config.toml
intermediate_size = 1280
init_std_down = 0.0
beta2 = 0.98
max_grad_norm = 1.0
warmup_steps = 233
decay_fraction = 1.0
MLP neurons of a small language model. Each row is named by its layer, matrix (down: output weights) and neuron, and shows model dimensions 160-319. Each number is 500 + 40 x the weight over its row's rms, rounded and kept within 0 to 999. Numbers have three digits each. A neuron's up and down rows have the sign that makes its largest values positive.
A block is one neuron, or neurons of one layer that tend to fire together. After each block is what it responds to, as a language model described it from the Wikipedia text at the highest values.

L15.down210:477493517555499489499471568517441496502478485455470487516509534467444521489435432463453461480470536509495438486494503469457469462437502464533489529548493524442485451427500479542479509536552568487468509564423468480520406448491523472463525551441462530513519519510542474532451487425480498509458515484485537472511485480469524487518472473490500522458481500478504528514506414518456445468466495442557464446454482503533518421500498465464518578448526504437506545495507529522517480487469492
L15.down357:500495498451516520550453528473487601506448437490459459501440474439502512413446492491527473524489489544521529465509507432444492569483498486597513469563519499479520530520450494564446514487481535519507470489561521543497503570456615529505448512536485516511535533488561489470548478579504475461514561539463486456551590518478449452495613485422427531502520466444524614493589509503486567506508488478488537497492460500479508529460518525501536446554461558568526471527408403494490464497508479
Description: Word-completing suffix pieces. Final subword pieces that finish a split word, often plural endings before punctuation, such as poin-ts, Ath-ens, "United States".

L15.down339:453500462566524432445562541517488441504518497559565473458447504515438493450481554584505402495540539439513516515520506438449568521566495486536502429544508521493451463560604468515453499514486510459514594507494498480557490489588446413495513480524449533477514423553460534613558522505478540476521517490596500508509484563479603479521540489480505496518490534517414515467548462533461507512529470457537494495509560478494492499463511550507510446391451514497527465484479539493476485510483485
L15.down945:585512508519532412500484499523505488563497423486486405490486530487518629460487560484484573476517471463440506559463443485417547534431455521599506455554498529535519537468495483491516470460495493531473560496436554475493505536484493485476566486522504499533527511521464478492507506485589488414512522490536504493480465486519501417462542512506490512525524458549520526507513517524516428405488525463488492520506480556563523518549582527439568461474497594547480576535431566508493498423462470
Description: Transitive verb endings. Final piece of a verb split into subword tokens, right before its object or complement, as in br-ought, portr-ays, feat-ures, prev-ent.

L23.down84:507502554422466520467546456431577530539474513511506533551425541558536496488530392566554480454501491504499505457524465527544561516571502525505477443476458573506546498489461469596502434567515477440484524485478518450476485500493512517482501550520509538530493448494504543505400448519581486495523495439525527499494440463545486537444427489528530538477530515497487502508507524530503535504516459484494496510498530491520491474468532494450547479529558515534474565494491544546562477502476467
L23.down180:512498546479475482519516549483564512498493475463561622454481540504457420505559441538503464485476514511514433455447466492543522560504509496497465492447547505490571486470426535531499467473545505475498445476551493513509442494471455514436482449498466477523456500503520566424550574456548546439498489500543499541477531441444515600492603442486426443469485504450494495516518463452507482526516519462456458588461571473502555447485511507463557557501534508473506604504517467477453586477589587
L23.down525:474574552448400495456474467537519536519492530505485460502510418554480512461522481482497484442491504471504557477482450562457501532497458450558458495495477472473453545521476478525519540527535481523469501483483497442515499497524497444554471515497462457488486520531488489529466493466466531530483550514495487527540485474504505493586405560496483552487483523502526509516549532423496505397478470530461446462496500527481511435466483483473458529474480521490521474486507475491462514461514514
L23.down650:537523493477499447450547507475485498460598555524493562498465456498490547435492525467488469524501522591477506493445546439519473507519515514495467501522558535528515481490499514497535481537464480546493519485443490488432546559495533511463473430432440531544507485477533545517458465503454488473492441555465455443434525485484535476480498546447505474462582546430491515564390521592482444458530442493540513551506484491518436483499496491503464479541585475425481481519518545398495555440542482
L23.down829:522496524468509519382460551481489456551480489515548484527516487523449483464566487465553515518465528562566548532519569547557516594502491464459573529577433456428480469496493514482537488515576446480544479492462457568457449515580507498510488480578513507529572479457477558504458535467493558430575487472561524493463461480469456461467462526494479539492549469481547512555492511470476476510475443490511461516548542475477495583481453478548547527539530431457472497476539534484529443428489523
L23.down931:482494513506544545527463524501459479452454467447543464499538458566480525451456480507512485540461475533452519439515471411456465572480553469531485581514471501543538482435480507440496484518444494477454534481531514529479461490453484504542457545480568465548449498492527597527476527531621489503513413547469603452463552501455511535526491440502519478467502556539520535424546468442459514466459561426486423471532541596569497516534445480493550557472563511450466519479508509535516525509547529
L23.down1141:526508574525529490461496444462475455468521529524522554519542514456394486482470458488475476498514482474516466404534569530568475475518494505482509508430537530459567560554513430494481455541487521516501572504503445517508499430527453520477416448482443492399494518471516493508546527443509465455497544535447522479487520559430535515515594622465478490504590463442464475497482457425564525462542505506530474524520535520448462530498456484501555422475445503436451449484493461526502460490460516
L23.down1148:481460541481466468554478552490459491508480475569456457524476503507511515436533501485548490446483497448516498550583466511487554547457506484473569586474427454470496488507468493509575507517518560533456504502501503484417516523499486416521487505427519462552482517435495500471488482483501530479489483490469530523551527522462505500557431474473478431503494495507476539467442581492524481570505494520516492474548437484510479570501544400493484512534554503487534547481528451535518507629514517
Description: Place-name final pieces. Final word piece completing a split proper name, usually a place or street, right before a word like Avenue, Street or University: Hast-ings, Jeff-erson, Pacif-ic.

L23.down22:529470463493474434485478553484549485485491488548470463523464518436445502499449544527453492495433528461459506579432518487492537494458545553489487418529445536436422509461519524578482495510483490519529514481488500491568457501571473512397454502562518439452493500544503543475524536464520473501476522478507479549487461475479436548484492544510530559543578455513466494458571420511441494581541503467549478552476528500452487395495478534516460471465490495502535499411446492523535510496530501
L23.down326:471557466491533451483533435581519535542567494532447504480472459481458530608476442533525476479503506556525512470568562500547502457521523574597462526494492505535486509533482476446514500545519515491454501465519519570517492489511502534528546542472604518532567515479493492532507532544443468440480505452543553455503578493442496517515570487506501485487472543534489514514538496473480496467507485525470474484455476511500485395524482477502436504458526478523536532394471462498488467534489543
L23.down376:479547506520526469583556599517505526516537476547458458527442452511564553493491520532484514465448464539442529531533523529479532455428495541503504562442506493463469476506491553535551435491516504476538543471528507460484544514492505474505501497546500473441534532470532479539459487539479509520548463417519457513435484477445524540545545521515504477466444565532492517489486485537449441470514474503484522510512542492518438465489477555552488422476476526489468442485478468529496501455490490
L23.down562:498516476499482590462539503456524492460518559579450484437491453475469430545471453526493502407468505462453491511558533506466503527534533486564539486560526501518433495558478502477501463472502429532564514513537531527491523539497536469467534544501451525433451464486540505527476467496485500473520522482490459476577494477438527551500464491533495505488489515456532543464452523441545526515515555616518484555496491458515497446525515487484477447460513470508443477557536562438502457499472501
L23.down673:479509518523506447522490537520479477493455496539472482500484468563514417502526586497510570491493532533486517491445467468542497511493539482508474474482525475535526467557497515457477516501461425550512492436488487612473501550484489536468563568514512521497518494514499478516515478521519460501488533573451513505498474443488523469473492591508500534458442490514489519490479493511430513552468451519494495489477462457546488417548519528527429555505558478491551524464464437452505462535481494
L23.down875:603572423512468584521517497529433549557520453500470470536514508522484481521425480530423455482498502459516470473500476532538482494520509433551461439514516495513519501507561527524520497491432499534516559528414532516556478513589527428445564456493460507493494589487449544501519544525520451533557517475531494501521541491508508480500547545438565551544566525464413497471453504546462520543441529560459547477382522509413447470492518506444470526447546524552479479513501518474484446533537483
L23.down1045:489465537524558584527569606477492445455495487498534528502517530486499542590451441522417480451510493432613446535469450518460505534494510510505537570509508505526484463550513549499489510487442516457530489501489439491458536529528526505520563500493577511539500512446489422532499509491534511536465412484572551535486408501412464484509545461548466454500442550470484508486522451514570488460499470549521538544557548454481497479490521472452533463466535539526487450500523545489485474496463579
L23.down1156:503501455484484478451540424491510487494481537379525461459593477442525478548506526524475541521510459487497585543505505487515492512514501480492533513472559480475516521598545490539508442494562491500549529541520482524484532508460490497565484545535481469488475484527493590514505474461442452434444509498412547513528488491453484504588469531483542492515488460456547508444514500477418521502450496537560522549466527443539484455454406536478553511572497491477473511519540569477516482474473524
Description: Head before complement. Last piece of a word that takes a following complement, mostly addressees or subjects of tell/ask/say, as in told the police, announced it, asked Plett, before to, that or of.

L23.down64:530534473520482556578537516557512478488590507452498536461562536502492503410517483492516552468522527544508520489427436463507480512514449514524556543403475432552465555511525485490493507485480441550586509539496546507510454515449552551502483579450509461571496520520575498471466424487526532449442514516486464511499476532478516522484473548538461473432492505468444484590520509531486419583502509504499525585444499558450503523498514474541489562507496560575487528526507496565403514480536531
L23.down342:520494450459519429483464524540527452448485503555452532486503604470517582490546596476529495503418440466529414505442517494525454544500526526534552469413434507507462533495507531488525521488482517484488559534504494510529489472528512435531479515588471475471524464564553496478528438531544545529543534395443417468533542529459520499437455530507510526526532496496500476518450510417457494514498489547557505503485530538557467450457516569455516509465559457482486488483534514488463505401556564
L23.down621:512422506536466540522432497504425531497470491459531487501523463508438518470464525488520524462465505506499573541475442484505478464548464343458467506523532494451508504414499562540459504431491444527512428607473492472474466479521492510462465494529472495510516564546479502532490492552405490532480542483477461548536530497479495557463448539499517519511507521514431462552529512479498491573530507473439488537454535537621530429576545456543429551516480545495497485527489538540488500508478538
L23.down832:478474477557472539497478499522467441426511404488497491434507482467507506536552453529451470542518583486562460499515495485465477526483563521524586446445503466434469497538545484494524475509512490459518414550510530454449496558541474515474454520496556539514534488441533523459504550524527491566468539490535448544556498504553491497495510494518515435459473513494546594479545447561466460532593500502556499506498543495515574511469463480542463527471524458541432481459505501528468501444462509
L23.down856:588501517416492478520503476543446467494565552489431518494483527544499511499467501512511513510479510480488506547485487487506459495502511491517507469505472529557503477482443497432499509531492517490484524551450568559465459555535537478415444473506394412461441531561479517538496528546517573512526481454475459475407510454513477495534472456420571494470484505472526507521542513512539569458493490572445479498507548525550500480530474486511508503468509534559489524479483553532506499553464518
L23.down933:480491517538494471550498499450473458507422538453521497453617475521514468505535533525417436500498505435440507471457493482465476518522498427483441429464481533467541495458542437488434448523581483521530434481528563536481458511474444488516552486430477470505472410482521509479490512455444565547588480582446443457498436501536521503559524457606480519506495494463492537534512516534405478486497478488526466595519462526536520505492497442464519481565475528521549536525412474501453484562522549
L23.down970:530425537538517596564470523509505530451510460501499493463419461539461525535490514470516454463500518543507455376479501467461514547486561458473475543509480425461504487550549505454521503505492500541463478516552533408487489491504448411516532517464485508560516566444515475508462539486492463521503503467500528488445485493450468472471514499493502490520452506466416451507483544521521417556534483560528510571513569478523445471570455414500510486468497500543551470478493518588463500549470519
L23.down1185:462550517501403468484540467507449441509470458511467486531474511523510514536473507492445491514531501473519566505523536464502486476526473438483527413512506502475452503502488494511514526606535471531495451581483561478473547487482502555565489500576455469486437529535501468553459427499527515524518487545414458558516510481525568517518545495530533593461492526403447473543426552537500467488522476527494506479496473483473536450529488493531465529448496507449554582532483504481543500607452554
Description: Start of upcoming name or heading. Tokens right before a title, proper name or section heading begins, such as == before section titles, opening quotes of song titles, and table-cell bars before names.

L15.down702:495492475563448542549569480489473540474531559469477473492507489487484555542447538466480422488497526482511430493466489565531467440562635489463500606511486599455519502560490490566551423507459499442484502453527501517503505489538419571450522547500529481453541548460572499477560534534462438424530530519504493417512470433508491510552477476548494560539463570519522494526495488500492520522452437561479459494501503559445529521421438495536472495525545484493550490474527506522550506507495446
L15.down1146:436497494477531522495463477561533439501486550448517543572514520489545485522502492520480487491534584525493504492540518528537506542503518481542498558550531526456520487514508540475485448516483532542467462462580536523455549542460540506509521438474523557578528556488504569407453532466490528469495479541494485485558543504467504537494536465550539490495547548503477530507425546391427549441531469499507526548517513521521558477498478460426426533458570514461461473523541550504561555528450559
Description: Final piece of names. Word-final pieces that complete a multi-token proper name, such as surnames and place names: Sisson-s, Webst-er, Newcast-le, Invern-ess, often followed by a table bar or parenthesis.

L23.down13:446521481503515443550461479499447508443570504456599528495506599475464536480454477509463573528596529422457513491444508537506491478439456573477483481593481449474459499590423486495538458515458467505484516505463511512478516493462586482506491514484506465515444451457459571492526522551571466495531483519597467443514477481470459544456473464435546536602530457446479453475514545498447465498449527428523503451544505557519562518405533511484595497509416543586465506543513442459493506537492499
L23.down186:487516494527542470468555431537456512459531475484513521570475530467416545539432447444482562612463567450486567455488515522544515509572555440479562488438510544480553499490445494512545573534516480483475627552473458572461514430510500565481475568538521493500558449494532515419493479480556533507502526476449520552491479495527486386536490514510498584454508537449543462452500495513509451495493511501557458513530493531513587579496523488510477520531446528547486523488483474459561527462557551
L23.down272:518552497456543515566526489447445549487562484447545571449454577533506499464437481519523512518480484510479531524455531544462452542518485464493513466512572505497526429481516512517485445486544472502549471478496482495482483463476478525490513500540465555553445510471468492524554427507447467549542468534490507472541512436447527510537464516465446519555483562515443506487446506515408488491542484511491593444487450587529459413369528516529537477533491517505562477611474573484501500474536476
L23.down456:515549509486487470504529521516457543497421463458484493518525494512551509418574442470456483550510468447473566479497449485545556458550459495538399511557490522538565517422565434454493473500494541460457431493411506507525551492510497497493557514492461540459530501486507499511534423525433528529503531431440508559489512498557508479472496499549532539461507497483466491565484430461487474425480484512505539495448570555528492479499514508502504489497520579386467498604494515458465527468537519
L23.down592:436503545466455569494541555503516502459425490511540487490390503540582445472493522491480515493550490524443479499417529491560510525552489431542454502504478539471501521469553478465477529532580430501499470481555534452515436519450485529425514534421473527518552453437529470467528483499527506565484476457558479532534545503522535520502539463511498420510467414414472440495467488536493450419500406526557506490500461486493456452503505530482491553520493440525479528498552428512528389543513486
L23.down714:529505499512465470428538484576418497434484523469553512530482499558566480416532476485468488528497511517444494507516460547501532568529483560528529432603473501448456549477487476490531460484454566442460570491513498455552406483489548498509490561404499482453556548440520498504483440520530524498468575459472509523491516474504482493479510489487477465491467495464507434491542455507516481544556545495544459429501506514528498486441484507481484568484520530538518537560556450536499591473473509
L23.down874:519451442522440493517462541540560534462498482433529443514547512467500514522433548502408535530472566493466455578529485472505466438536532568578493479495487454525501495475535503546502461543490513457475433440531459507469584533447539493527521556521445486549460483501476471495543457417465503549495533519442468530486478536502541530589552527506569541497467441468585469425555475478510503430456452464503502427521451540498498443496492548597508491483525494484413499535398522402468578521507509
L23.down889:502462586541489507520464484530524495475467479543602475455448508463477529516563432453495458459527482511465460478546503514581513559504474518490514476493561516496510508530564509556566461498523551442493485556558551548472443517516528447534486485434553495436532505504460477527445584472531495558544502455532498478562562519538402525556590578434469489435472475424505482477493482485531550495500454494545551566532513560559499512391486538486509512497549572471459510485456564479578522487479532
Description: Hyphen inside names. Hyphens joining two parts of a name or compound, strongest in Korean given names (Jeong-hoon, Yeon-doo) and Japanese terms (Jōei-ji), also Kampala-based, COVID-19.

L12.down426:487484578485503559529501545527472479604507487497507474499474484404549534440475517458490477487567513516484518453487544513551563569472502442547512513545502460502515506446483534536466504512487522538462496508516562532437497517434494525513503496500556489496497508446468518539490497484498492476445558467601430532533526490500493584490515517540437500451513463522479520518542509462460543435483543446532497558484517528568511540488500440499499506535526471493496463515554488510505398381501498
L12.down599:467522494506536489472486486510531408429485542494444499563515500486621493553479479498482469484426511491504537511452448550477546538538474571563391479596463499514433512456514527471505465572509513497490491466527514453541450481500485487502412454498529478426495529451550530506552496467456439522447495493574448401580515467452519440513481473509461504517513479473573531577511531463524532504515492523454441500555428483495551502533492505538522497480527483533500551529509477514463498449559528
L12.down694:544487474473498527516503585469523472506435617539503488520468479533545451464514486533492470495493534526560499523552481480482516525519515461547525457476501514484521444450420547510541437563501499530491495475534534485458474546567499455485484504536578507514461453476470490420469579520461517453506559503526431493473485553496449563512492509501414509512506499483506602487500508467541583396564543505503512541510499488485591541472530572487449472545414499513465534473560515521565451507543477
L12.down726:543500563492494558514445512532534491494496569477564479513499504490510519476498514457462557508493480566486445456525526456390488474420544530632496544450497549467405499420474491515440538508575513431472525473531485446523456527433532503512459450558511442507435530487488528452493545514518498537473544496519404441498467430514513436499518453557482525522505491544513488587588495508516539460504481461505447482507557535509490555491529400501489521495457520538498588509487498508552467476514522
Description: Proper-name final pieces. Final word-piece that completes a split proper name, mostly places or people, e.g. Frankl-in, Wimbled-on, Grims-by, Szczec-in, often before another name word.

L12.down362:488523495537493507496448461515492527456562539487507538594432553512498470501485519512441503486496520477504479519516574508511505501557502539531499507574568598507507510472505564529563507532452508544509577421499595512482463452487485487438473514516527535465456492419519512480541468500494469516441435554537480524487402515489498535540508454550464499497464461482519462496571520456512521466437449500560583500536537448490519490550466506536482539412467515458602508511564534498530547469525484
L12.down679:577505523482488529480476448518495540518592556541453485521526519533469497453511459558490440523498485448563465422569522466486417504501528543574489613505444540522404569468490504598483488492478459457482542472497487548484567462557547510444495526553506495416421551517465524520511462521500473505503488489498530410456462441527456437520523595462476506509546562560527445459556495550465506526505492522481521553520454474463456520515494528566534557515523535481464529491499428485528531579593483
L12.down919:556496526504495536478521536484515441506490433521502555523470530521528607511516550518503507501436563388483460507590484554529537511505506501477498452480511515441554443491471497506493496544493433526433563501514475494546487501498418402497528505485447476421409572507520477555504533509504437500513491486513504491451457544453528397484497529509530504480490505578506547468482518450493499508444518532506481526494551478507556573505515454540481481520467498539504509493488478508576446518502553
L12.down1263:492502535551476548510490471547535505542394564467505536504552500493489547506482573463501389545437456480476430470509492543551536492547481543491536512515478543570570464450568501427483533602480453523516523482543553536456504466531497462536504530465447595440517467564415488499512459482430487551470537502444507621452526453528496556460484534501552482506454516441479559514453491515460449494482522499565525579524538496454539528463482526498513491423442512478557448441436423526522488513396534
Description: Final piece of proper names. Closing word-piece of a name split into several tokens, often foreign names in tables and cast lists, e.g. Ahm-ed, Újp-est, Berl-in.

L12.down57:455482443596497522471501446517482499433520531538510500511496491445548482520486524529514585493500487509521512504524483506464483501484519538534426527600511508506466511533483518511559447584495472476445591443520496468588498491584493499521539486504498510453473517494499535499555537581477464508452461532548455547447471544475563436495575561541515510522537508480542423417472540468560495447509446478460477465515585550489528509577558482466527519496482445490510462503477480479488523510476466
L12.down974:504506519414522478445474568515549499546501580524505494451530499498517421492470556503486577471556522545509500497564453492512475482476499582544529479501509580479482533484469499591575482485488517509479495447464488540462468532441504500565507483525533511479505532459509573464596544519516480511452491503444530437461453437549535507533559514530498494490503540453512512513514493515467505456501485408417541553497514553454448508514581468423522499530561452415472481536494538491505519560504508
L12.down1075:479477514448523524510481502525444443461525517466495491493528509415552475457480464485527563505541529518507544460548435508438447459478485462625567558582468504517441479448471541464535459515536564474441457429492501493507547500469538542458503471508532505510424491559533544524518541463521492468551511567520536501504488445554490523512515428475505507486525505588473564536519491449463509490502470454532588477521519518474520506513497518486534514538576413488529508517485501490548524529491534
L12.down1125:533517489482560462532425511503518420436551520485501481495588520481551483561518512434535533502516499453482545473484510487521500466528468452551507547447510459552427535430465505585531465470544535532429482530500455573570426488456507585485438491573472538449466516509579564541479515447539466459557527519530514532495428466505534432491517480464522516487484586529509544558525523535482524479422501487484477433496481542526481542441571438493519517503538438470581538530479540502547459534524533
Description: Sentence subject heads. Final token of a sentence's subject, a pronoun or noun after the, just before its verb: "The ship was", "the band released", "It stars".

L15.down815:481534477593540528543489584539552595524456450456498484522441541443466464440487492542494449523493537469457497526435511488495429460485467491540516482528611558557506509583518426494532500442476564527534522470568532453512459551483550475553513448486518522481535489462425513507529539507505557457513537450550502564508443531491482563523494463564514480423523505483483469565450500591521506495525512521484488533471544411463585542466454574551499497450495559525515517494509497537517473482538461
L15.down1219:477548473496472496559560516486524495532527568475482495470430455486468487505445458497554475500482555484556501467477556533516557468462450453562493511515482517450451498532470504457376508508441527575491469568439485455463455425464482533454530514435414557483534489475547553487446517488545471399481535480460491472530566503429518585588520574543517502513564449515499538443480543548441581446500526461457537502481464543432537533448499542516501452527572456530470503477517528449589439490494452
Description: Mid-word subword pieces. Middle or closing word-piece tokens inside split words, often names, places, and headings, such as Jord-an-ian, j-un-ior, Bar-row, Fort Saskatchew-an.

L23.down157:454498541516463475474484524450447475475417529537580456518433494465500534525568501480578491475506494461529430542520587481509501487484436477506492620464504494518479489505528492476470519446556462459478509460485532518491498480516503559535514494485586478499535552561510517500567535512502508507493460534528517528505473515472483466549549509514505536475445487529531517507485520492466540516499505500580497470557483518527485422460561503456519485536418481546518496527449440476487544387484516
L23.down181:466504495537531512506508510490526546512447407552486459477464489545577556497460438437465492462480512555491476456535496494472503508539558482533470463494550555462512485502519499455498501480530492509468579488610562478524517485471498467490511511455544541461519503502491486464488577457615526541511497494557525460488500517574555463539533458497509521583513477469485499582502469515479503470488484440438430481480540498497510493427526550455519516490410472491478485407527485511573537418505530
L23.down256:404498493531517538485594562475476534485495519542476514557520563558506511496512445502520486472526538441549500544479427513476520545497555449567568473459523479471498431485467478519477520512528458558434531498495552523546589515529591405536534569492469459528471519532513545521467510570481428449475545514521528451515541501428520467501510511552433498491478514526485492397472548532461440513554512514449523545507488524494464514430560523497453559524460406492563529497510500482513462449468483
L23.down498:525504526514503527419501441458509521548506453500556498439463474485444492536502513473433548575509517556529548551466502575549437528531509486500506491543519570555498551502452475491479487407493513470499508466437526544495481581523486620543478493462523475464494459514474476447482505460512536487572595548485513480450501426485535493526558454456453490443481521505532430526590468498534488480433542474496417565451529520532487487506564553559446547510481478563517462457468419540491514457483484
L23.down687:476518535485468468460534522480483536502507441419516536465532490423519556522466445531527474491537542489510474461478541507456508506533518571508491536561517568472499522456476507467479475530479558480502525510508436520528492497500479456481510465516554496431425542509465495514459504513503434429461471432505498508540474481477493477539498483556533460536456486423498555506499478511512519468514497453510517539462464498536474600502444488524547416576548469537514475502511493522519543502459457
L23.down1008:526486513535571478500508547547536473531520519524530480469494507550464489498538530475538432480436495448432470521580540463495576475477549468506498510444609445528456511502527517513581496487501515448531512456501483545475510486486543517463510439585480517508536523515484478496520526498487458496480571539486524567468455492477484535468525536478415505561441545497505485526574482501520528527376412531457541481478432529443499495511524501530510567464545550472593534504567528450461570478451511
L23.down1063:459497516595465561435508475500538511527482467483463487508527491523472526547450514405543474513418539565477467552474495453406566528510540484484541488459576557520516488485482423548502534463592575550500421439462527459503506483487510431541501505555590469518488493547535491507473564492484552494507488538499580454512446532516457539567479450470401502491474446526499558500382491493461550469490463517550480449471482503478493534453467482479516549533512513408526535464474521567475488508550460
L23.down1237:492580490467518512553400505548567498547479553511507489519562543519502495490518416489485567496505488530483563517562488520451530575563573442464605504523506506491401489565449458556435433454455480565469496472455499515461501498430554469491517391465407510471520574440524473495452482553526500503468436523531558490529470524486508530577459482521505492461517521466529470480490447513536439479553489481501507502504562436434509492479480465515471482521425604475496516487534516511497527485532459
Description: Phrase-final word endings. Final pieces completing a word at the end of a phrase or heading, right before a comma, period or ==, like competi-tions, stand-ings, over-time.